config.toml
vocab_size = 8192
activation = "gelu"
norm = "rmsnorm"
norm_place = "pre"
bias = "none"
init_std_o = 0.0231
beta1 = 0.93
schedule = "wsd"
MLP neurons of a small language model. Each row is named by its layer, matrix (down: output weights) and neuron, and shows model dimensions 64-191. Each number is 50 + 10 x the weight over its row's rms, rounded and kept within 0 to 99.
A block is one neuron, or neurons of one layer that tend to fire together. After each block is what it responds to, as a language model described it from the Wikipedia text at the highest values.

L7.down145:66 44 40 56 54 48 49 36 41 57 52 37 48 55 34 59 33 62 67 53 39 46 58 58 51 40 43 41 43 59 52 53 47 45 45 38 48 53 35 36 31 43 49 48 53 43 51 64 64 33 35 49 59 53 55 55 42 30 45 46 49 65 44 35 42 57 49 64 48 56 47 45 55 52 59 38 66 42 71 60 56 61 44 51 54 50 60 40 42 56 58 54 53 62 61 55 55 48 54 59 43 39 33 47 59 48 37 65 56 48 41 53 46 65 61 51 39 47 40 44 47 40 53 58 37 57 55 54
L7.down460:41 84 38 52 35 51 53 43 64 55 64 53 53 50 52 39 59 50 64 52 51 50 58 54 53 59 48 41 49 47 36 37 59 65 50 50 47 49 59 38 46 36 55 52 54 38 48 59 40 38 55 50 34 33 56 48 71 31 48 46 39 47 43 44 44 50 69 46 64 53 61 47 56 53 43 50 55 42 61 50 58 42 46 44 52 37 61 42 67 36 41 58 37 48 58 78 42 51 62 41 62 48 32 43 67 52 51 56 31 32 51 41 45 39 55 46 43 51 38 55 50 48 40 45 56 70 51 34
L7.down605:77 64 43 62 55 39 32 68 57 46 58 54 38 39 63 52 43 48 55 46 45 62 50 59 68 59 61 59 45 56 57 62 53 59 43 47 58 38 52 59 39 47 46 56 46 47 45 49 69 41 57 44 46 29 67 37 50 55 58 38 45 41 69 51 67 61 64 50 46 48 37 30 55 31 57 51 63 50 56 52 43 37 50 55 54 42 49 48 57 33 49 52 57 42 50 47 38 40 66 54 55 63 33 47 52 62 31 39 69 63 59 44 49 57 48 47 45 64 35 51 43 54 55 45 57 40 37 37
L7.down769:55 34 45 48 47 61 64 54 59 61 52 39 57 72 50 32 37 51 67 49 63 55 59 59 53 22 45 59 59 46 56 51 52 55 45 62 40 53 63 43 49 60 55 38 53 64 33 68 56 58 54 44 41 44 53 53 32 54 48 58 67 45 28 43 55 60 54 55 45 57 44 48 48 46 51 37 53 55 57 54 57 41 38 63 62 68 50 54 58 68 36 44 62 48 50 49 41 61 50 57 67 70 50 45 65 60 49 57 47 55 48 27 48 42 42 58 45 30 52 59 60 49 56 62 31 65 46 52
L7.down872:50 54 55 54 61 58 75 44 53 50 54 43 43 64 59 59 44 55 49 45 57 33 51 37 46 49 47 44 56 47 55 66 50 55 54 34 61 54 35 54 56 36 63 43 63 28 51 44 59 53 55 40 60 65 57 41 54 51 66 40 50 66 40 68 46 41 36 71 38 69 61 48 56 40 34 56 71 54 48 56 49 53 51 40 48 55 43 63 53 44 62 46 62 59 62 19 61 68 53 48 52 60 40 37 57 25 44 42 69 60 61 53 58 71 41 46 45 52 44 54 44 46 47 44 54 58 46 39
L7.down917:47 63 45 45 39 42 59 46 74 52 46 55 52 46 55 57 40 39 41 65 55 37 58 43 49 19 52 51 55 43 60 42 61 45 49 45 52 56 52 44 34 32 50 54 45 44 55 41 57 45 46 45 30 59 52 40 43 42 34 61 54 51 52 47 36 54 62 51 61 64 57 44 80 58 43 70 79 44 47 38 63 38 52 45 51 68 52 43 45 55 49 45 36 56 58 63 69 44 74 50 65 53 57 64 43 21 51 52 47 41 54 57 45 47 50 66 40 45 52 58 43 64 44 57 48 45 52 61
L7.down928:45 42 40 56 49 57 43 70 59 34 37 37 45 41 55 53 50 52 41 59 42 49 46 52 37 64 33 70 56 40 43 43 61 56 48 43 54 54 48 63 42 54 32 34 59 32 53 39 49 42 33 57 60 59 55 52 33 49 37 44 30 48 71 38 63 58 46 63 59 43 56 50 66 63 58 47 31 32 47 54 49 59 61 56 54 59 60 55 45 49 53 47 63 43 57 30 59 56 46 59 36 65 51 30 62 57 53 58 49 58 48 45 36 56 51 42 66 56 62 40 44 37 53 59 41 52 54 47
L7.down948:52 43 45 57 43 34 52 52 51 37 47 36 42 59 45 57 49 54 46 40 73 19 55 55 43 50 48 50 53 44 44 40 38 52 54 40 52 72 54 40 43 52 42 61 41 56 49 30 41 42 52 27 36 77 20 46 55 55 44 67 50 42 53 58 50 43 40 41 59 56 48 63 52 58 52 45 50 60 49 45 65 63 46 60 63 65 43 42 63 43 53 37 48 59 47 71 50 53 57 45 51 58 49 56 48 54 57 63 60 61 67 46 44 33 51 59 36 47 56 38 55 60 69 54 49 35 53 44
Description: Fires on possessive 's after an apostrophe and on his/her/their after verbs (finished his, made his), on not after did, and on mid-word pieces of Latinate words (approp-ri-ate, coin-ci-de, incre-d-ible).

L4.down42:58 46 69 60 60 48 47 51 53 58 60 47 54 74 24 42 29 49 46 50 48 35 53 46 64 49 56 52 39 48 52 54 39 60 51 63 77 46 60 23 41 58 63 48 59 34 50 57 48 46 42 61 54 60 56 56 58 46 49 35 52 53 46 35 41 50 47 63 36 42 53 71 68 52 58 49 62 65 38 58 37 64 59 47 51 40 62 43 55 59 52 57 49 61 46 38 57 55 36 55 60 56 38 55 56 39 47 59 52 47 58 63 57 47 49 74 49 48 48 28 63 59 56 54 45 58 51 71
L4.down476:61 55 45 41 60 52 61 54 71 57 51 50 49 35 38 51 35 30 53 58 59 64 51 50 52 58 47 64 34 57 35 53 60 56 48 60 47 37 73 41 51 53 61 36 65 39 60 80 54 57 54 51 38 65 70 61 52 50 41 43 62 60 52 42 52 55 38 49 64 58 56 55 54 58 67 57 48 43 31 60 44 39 51 52 40 53 43 56 51 55 53 61 44 38 47 40 60 59 53 45 64 49 43 49 44 48 50 61 33 24 60 63 49 37 52 42 63 45 61 45 70 50 40 68 50 51 48 55
L4.down492:60 49 57 67 56 73 55 41 53 74 34 50 57 48 49 42 36 51 38 40 64 54 52 56 59 59 39 57 34 62 59 36 42 60 50 48 51 51 50 57 48 75 64 38 51 60 50 47 48 63 71 45 49 52 48 56 51 51 55 58 51 49 36 48 40 56 52 47 46 43 48 48 49 56 41 43 63 62 50 60 43 41 48 36 44 63 49 65 50 43 54 39 57 58 53 62 61 50 52 42 45 47 52 56 64 55 47 54 56 40 56 58 62 63 48 32 50 52 48 39 40 54 57 49 53 61 56 51
L4.down509:49 45 48 80 62 55 59 31 60 51 57 38 55 52 65 51 53 56 39 45 73 44 53 44 50 66 56 54 57 42 39 45 59 49 53 59 55 56 67 52 54 45 47 49 65 63 50 37 61 59 52 56 63 68 60 43 69 42 53 52 42 56 36 47 59 57 47 49 39 50 45 51 43 55 55 53 39 44 47 52 40 38 63 51 54 49 48 60 48 40 47 55 58 39 58 42 40 48 54 58 50 34 50 41 63 77 49 55 46 46 45 45 50 68 52 44 43 45 57 42 51 53 59 49 50 69 63 38
L4.down638:45 55 41 55 54 53 39 56 53 49 56 32 54 54 41 56 55 51 60 58 61 52 52 45 43 53 31 63 36 50 50 57 64 44 38 66 46 64 52 44 38 65 46 55 45 41 62 26 71 60 46 33 39 41 44 44 53 51 52 47 36 60 36 58 68 60 65 45 48 57 57 39 57 45 49 40 39 54 38 49 60 50 48 59 60 45 64 61 50 51 47 48 41 54 52 35 62 69 30 50 42 70 39 49 52 43 41 42 50 50 70 47 42 35 54 46 65 39 68 52 41 42 69 61 38 46 40 48
L4.down682:46 64 43 54 62 56 48 55 59 47 50 29 61 61 30 53 41 39 38 66 41 36 56 43 33 59 42 69 61 61 58 41 45 52 39 70 55 39 56 26 52 64 39 63 74 61 41 52 40 51 50 51 62 59 47 49 64 69 50 52 47 47 46 66 48 42 42 41 45 54 61 68 59 58 38 45 53 61 44 47 59 53 58 48 59 53 44 55 40 59 49 66 29 61 36 43 34 50 59 60 44 51 62 40 69 53 41 39 50 70 67 63 53 56 57 44 55 43 56 73 63 49 63 41 60 52 66 67
L4.down875:51 43 47 33 43 47 51 46 62 63 44 60 55 33 58 52 37 60 55 46 26 57 48 49 83 57 51 37 58 49 38 50 61 48 27 50 57 50 42 66 58 54 40 62 42 54 59 29 53 55 40 41 34 48 51 53 52 67 54 57 27 55 60 55 44 55 44 50 44 47 60 50 52 49 51 45 39 55 66 54 46 57 46 53 58 46 57 57 46 60 52 56 36 73 53 66 71 39 48 33 36 57 45 38 46 42 57 43 47 52 48 57 64 56 49 50 50 39 41 37 40 66 38 55 52 38 61 49
L4.down939:53 68 62 63 52 52 59 46 71 57 59 43 45 54 38 57 57 47 54 48 40 55 10 34 41 65 45 54 59 46 50 52 61 58 60 47 64 55 66 52 66 40 55 51 54 52 49 49 60 57 46 39 73 47 56 57 55 54 35 48 42 51 51 58 55 49 35 54 54 50 53 53 32 51 55 48 40 56 38 35 58 46 65 58 71 52 43 61 46 54 45 32 44 29 57 44 50 56 62 53 61 45 31 51 54 49 56 41 56 52 53 46 42 57 43 42 48 54 43 43 51 49 61 56 73 59 39 62
Description: Mostly "and" joining paired nouns or adjectives, especially occupation pairs like "director and screenwriter"; also possessive s after apostrophes and abbreviation periods (U.S.).

L6.down192:29 52 51 50 57 60 48 27 66 53 44 61 60 45 51 46 42 47 64 59 40 64 61 50 50 41 72 58 56 49 60 68 54 40 50 30 44 39 48 69 34 31 44 28 39 48 49 51 60 51 28 58 51 57 65 66 42 35 53 54 54 57 64 41 52 56 30 48 64 50 50 54 59 36 38 53 47 50 58 64 47 64 46 46 52 49 43 59 49 58 56 53 51 57 59 59 48 51 53 37 39 49 42 49 49 36 69 68 40 53 47 51 45 52 41 51 65 35 41 45 46 47 33 50 28 55 48 47
Description: Possessive apostrophes and the s after them, as in sequel's or Co's, and connectives linking paired items or ranges, such as and, or, to.

L6.down214:65 50 44 48 52 51 34 44 64 44 67 51 64 50 50 49 53 64 49 58 51 57 60 67 59 29 54 50 36 49 53 50 50 52 58 63 45 43 54 55 51 42 43 53 48 34 47 54 52 64 35 37 54 52 60 69 63 55 49 56 38 61 50 37 44 52 46 59 45 56 59 37 64 61 49 60 53 43 45 30 30 57 61 61 29 55 58 30 33 41 67 47 24 43 38 57 50 54 38 58 26 46 57 30 60 37 50 58 42 38 54 48 37 39 47 44 47 48 44 41 52 51 52 48 57 44 61 50
Description: Mostly and or or linking two nouns or noun phrases (league and cup, one or both), plus mid-word pieces like bil in capabilities and disabilities.

L4.down163:46 42 51 49 76 47 61 48 77 54 63 52 36 61 36 62 51 34 54 46 47 41 63 49 61 55 47 59 40 50 37 33 57 39 62 50 41 33 53 56 46 47 57 46 51 44 60 55 54 47 50 37 53 49 59 47 61 52 47 70 62 35 57 41 61 53 39 47 65 67 36 31 33 53 48 43 36 45 43 51 59 45 67 61 62 54 57 63 43 42 56 19 52 29 59 53 48 39 53 34 71 61 67 58 50 39 54 53 53 51 43 59 37 48 44 53 70 52 57 58 62 47 33 54 41 31 56 51
L4.down173:49 51 57 45 51 45 50 46 32 55 42 43 38 58 40 54 48 52 46 62 62 26 66 51 44 30 43 40 45 52 44 36 44 55 47 60 60 54 68 42 54 50 47 56 60 67 54 36 48 58 61 60 50 51 34 48 52 52 54 51 54 36 33 46 47 61 57 64 62 50 54 50 61 51 34 59 49 68 47 54 58 64 60 57 68 53 67 29 44 46 41 57 43 58 46 49 54 39 53 54 59 46 66 40 40 47 50 42 52 52 52 24 59 54 40 68 41 49 57 61 46 50 60 57 40 50 51 65
L4.down211:55 63 44 85 53 44 56 37 51 47 52 52 39 40 46 40 55 60 41 64 49 58 55 43 50 48 55 52 58 55 57 44 52 47 51 47 37 56 68 50 46 35 48 64 55 51 66 54 35 46 58 55 46 41 67 42 53 43 68 32 42 47 51 62 63 58 42 56 50 61 45 43 28 35 52 69 74 52 57 52 44 45 62 44 62 52 66 31 47 69 53 34 57 51 46 41 65 50 52 48 53 41 58 69 42 43 49 47 53 49 49 55 54 60 54 48 64 43 43 49 50 66 37 49 59 57 49 24
L4.down224:46 41 44 34 59 42 52 50 57 52 44 53 43 65 46 42 44 52 59 54 55 37 60 56 61 62 50 59 42 58 67 42 58 30 47 76 37 56 50 53 50 54 61 48 51 53 59 74 66 33 36 40 59 54 46 58 37 58 46 70 69 40 73 59 56 45 43 31 62 52 54 43 51 47 40 51 43 65 50 64 51 53 48 63 53 65 68 39 55 32 52 47 36 30 54 65 36 57 54 23 49 52 44 59 49 37 53 53 49 52 61 53 54 58 40 68 66 52 41 27 49 49 36 64 64 47 51 52
L4.down386:61 58 58 32 41 40 44 49 45 62 44 43 47 64 44 49 56 50 50 47 32 43 56 70 33 67 47 20 47 51 53 49 60 42 48 59 54 42 51 51 45 46 49 58 43 57 24 37 34 43 38 62 45 57 29 40 54 27 57 39 50 30 45 47 47 40 45 38 48 64 44 49 54 53 44 65 37 64 48 45 51 51 56 50 41 49 46 51 45 51 40 61 31 53 44 50 52 48 56 65 56 63 58 54 70 57 54 49 59 55 48 51 40 28 49 44 41 64 46 57 41 58 56 32 47 32 45 47
L4.down397:47 56 62 67 55 52 38 45 60 49 33 50 59 45 59 60 58 43 44 48 57 54 59 51 54 47 55 41 46 33 51 40 57 58 65 57 48 65 41 54 26 35 39 36 39 51 31 61 56 48 54 44 61 45 69 59 40 40 58 55 41 48 70 48 55 54 60 49 42 53 54 67 54 30 46 61 45 37 50 44 64 62 52 49 47 58 51 43 39 50 52 55 57 42 43 47 71 43 40 56 49 73 69 56 69 46 55 53 59 48 44 35 49 50 25 44 56 37 47 55 45 67 57 69 45 53 76 48
L4.down473:44 39 34 60 54 47 48 31 30 27 47 40 69 51 43 41 58 34 51 57 35 31 45 30 53 46 59 47 49 60 49 47 24 47 43 53 43 43 56 32 49 46 47 28 42 48 50 43 53 48 56 51 40 46 62 44 54 38 42 46 70 49 35 52 45 55 66 40 47 45 57 46 68 43 50 64 57 45 65 28 51 46 56 41 51 52 68 42 55 39 46 58 66 57 27 24 69 55 52 56 43 50 49 48 38 53 53 53 54 52 72 52 41 39 51 68 45 49 64 53 45 54 68 47 52 50 50 22
L4.down703:52 56 43 71 37 49 40 42 55 41 32 57 36 50 82 39 41 56 54 54 46 40 52 49 54 41 27 53 59 47 47 46 36 37 37 37 53 37 46 46 53 53 77 51 55 50 53 57 43 39 41 48 51 48 53 51 33 46 37 41 48 53 59 61 53 54 53 50 58 46 53 54 33 55 48 46 63 47 45 48 46 48 46 46 62 56 51 49 50 54 47 56 62 61 47 54 71 50 53 46 53 40 28 77 58 33 44 42 59 58 61 44 58 46 48 44 35 54 33 49 44 49 50 35 58 53 39 62
Description: Adverbs and modifiers inserted into a clause, often the -ly suffix, e.g. only, not, apparently, reportedly, never, subsequently.

L7.down122:51 57 35 65 56 63 52 41 48 60 45 52 42 48 59 56 50 48 37 66 57 49 55 59 28 42 46 38 55 59 55 58 48 45 27 52 60 54 52 56 44 39 49 49 67 48 45 54 47 48 60 35 62 53 49 55 58 55 59 41 52 55 43 45 55 30 38 44 61 54 52 44 47 72 56 32 54 48 56 30 49 50 44 50 44 55 34 51 50 58 30 54 52 44 47 54 39 43 49 27 42 55 48 52 47 65 69 56 48 54 55 48 56 43 44 41 59 46 54 29 60 60 39 62 53 55 64 42
L7.down151:54 56 26 60 49 45 60 46 48 61 55 50 61 50 51 47 81 47 45 50 61 57 59 39 51 63 45 43 52 38 35 46 69 47 63 34 44 42 35 49 23 40 45 59 38 49 61 61 64 49 38 55 39 68 56 38 50 71 52 60 58 50 49 61 45 41 47 66 36 31 54 48 39 41 45 47 74 41 30 55 36 41 47 51 38 47 39 44 41 53 58 46 63 43 49 45 51 57 48 50 36 66 48 41 51 52 68 56 44 43 56 62 29 52 49 55 74 46 45 40 53 45 64 52 44 56 67 49
L7.down301:68 65 50 43 61 42 48 66 74 39 45 49 67 34 50 47 50 50 49 69 52 37 53 47 50 60 31 64 63 47 53 48 67 43 65 49 59 41 59 71 38 50 41 58 45 50 42 48 36 51 39 37 39 49 68 61 56 36 51 48 38 57 58 29 53 40 43 40 44 56 46 30 46 62 49 62 70 49 45 52 33 46 45 46 49 48 48 65 52 45 40 52 61 48 35 70 52 42 68 37 48 42 52 32 50 43 45 47 50 48 44 55 42 51 52 60 52 51 31 54 50 33 54 52 32 42 54 66
L7.down309:50 53 36 43 41 50 45 55 73 56 45 47 57 47 57 55 45 59 55 56 29 51 44 47 52 50 60 46 54 57 53 60 60 64 41 48 76 45 49 62 31 57 44 42 49 45 46 60 22 59 55 48 58 47 52 61 56 54 68 56 24 58 49 47 43 43 46 58 46 47 51 50 27 44 60 66 45 67 61 43 31 51 61 66 50 58 27 61 47 38 61 46 34 58 46 44 58 28 51 53 41 63 48 51 61 44 56 53 55 38 40 50 27 51 37 37 47 36 40 48 52 54 46 60 44 53 30 53
L7.down535:43 54 51 50 43 49 44 37 51 51 36 57 51 42 35 53 58 36 54 55 41 47 67 79 59 67 43 56 46 36 56 42 57 31 60 47 49 36 52 59 51 58 55 54 45 59 45 35 26 39 57 38 47 57 41 64 47 48 61 47 56 56 68 46 43 37 60 45 61 35 53 52 56 56 49 48 49 51 36 56 40 48 52 51 69 48 45 52 47 51 49 64 37 51 44 99 68 48 43 43 45 42 29 30 34 62 50 47 45 45 42 55 58 38 58 46 61 52 54 61 37 51 49 41 53 74 44 37
L7.down620:63 61 62 22 43 51 45 45 56 51 58 62 34 63 61 61 41 70 49 45 35 46 49 43 38 40 50 50 44 28 43 53 57 46 41 48 41 54 38 65 59 66 36 54 68 42 51 43 48 46 54 48 44 41 47 63 42 73 42 49 22 45 44 58 58 54 44 74 56 62 37 52 62 36 39 42 58 43 64 44 26 46 55 37 66 43 41 31 31 41 55 52 62 46 45 47 42 54 42 58 44 39 41 35 44 55 51 57 44 52 59 45 50 50 55 67 61 52 50 52 58 57 30 44 57 46 58 49
L7.down801:60 47 46 51 40 44 59 61 45 35 40 39 48 65 52 42 53 61 44 30 52 58 61 58 32 48 47 52 50 50 66 71 57 54 61 58 61 60 51 45 26 58 37 48 39 49 48 54 68 43 46 54 65 56 54 32 37 46 40 53 54 65 46 61 57 41 49 61 65 29 28 61 43 59 45 44 38 47 40 37 34 48 48 69 11 35 55 54 46 63 58 45 49 44 49 47 40 71 53 58 43 46 37 38 42 31 56 43 63 58 31 49 66 49 49 54 49 58 39 42 54 47 54 52 48 48 42 51
L7.down881:47 39 39 49 45 48 41 52 43 67 45 51 38 50 45 60 58 68 52 49 54 49 45 64 71 50 51 63 59 34 48 67 52 44 58 50 54 51 56 46 37 49 36 64 60 53 59 51 47 50 44 50 64 61 65 56 42 56 53 45 36 42 48 54 72 44 47 53 61 13 40 52 50 51 67 31 61 50 66 38 46 54 39 63 34 40 50 50 55 34 42 33 25 70 45 51 49 38 54 60 56 42 47 44 56 42 64 73 60 38 53 49 55 36 47 59 44 43 39 36 50 55 70 43 51 48 41 50
Description: Fires on "and" linking plural nouns in section headings (Awards and honors, Teams and drivers) and on pipes or blanks in table header rows.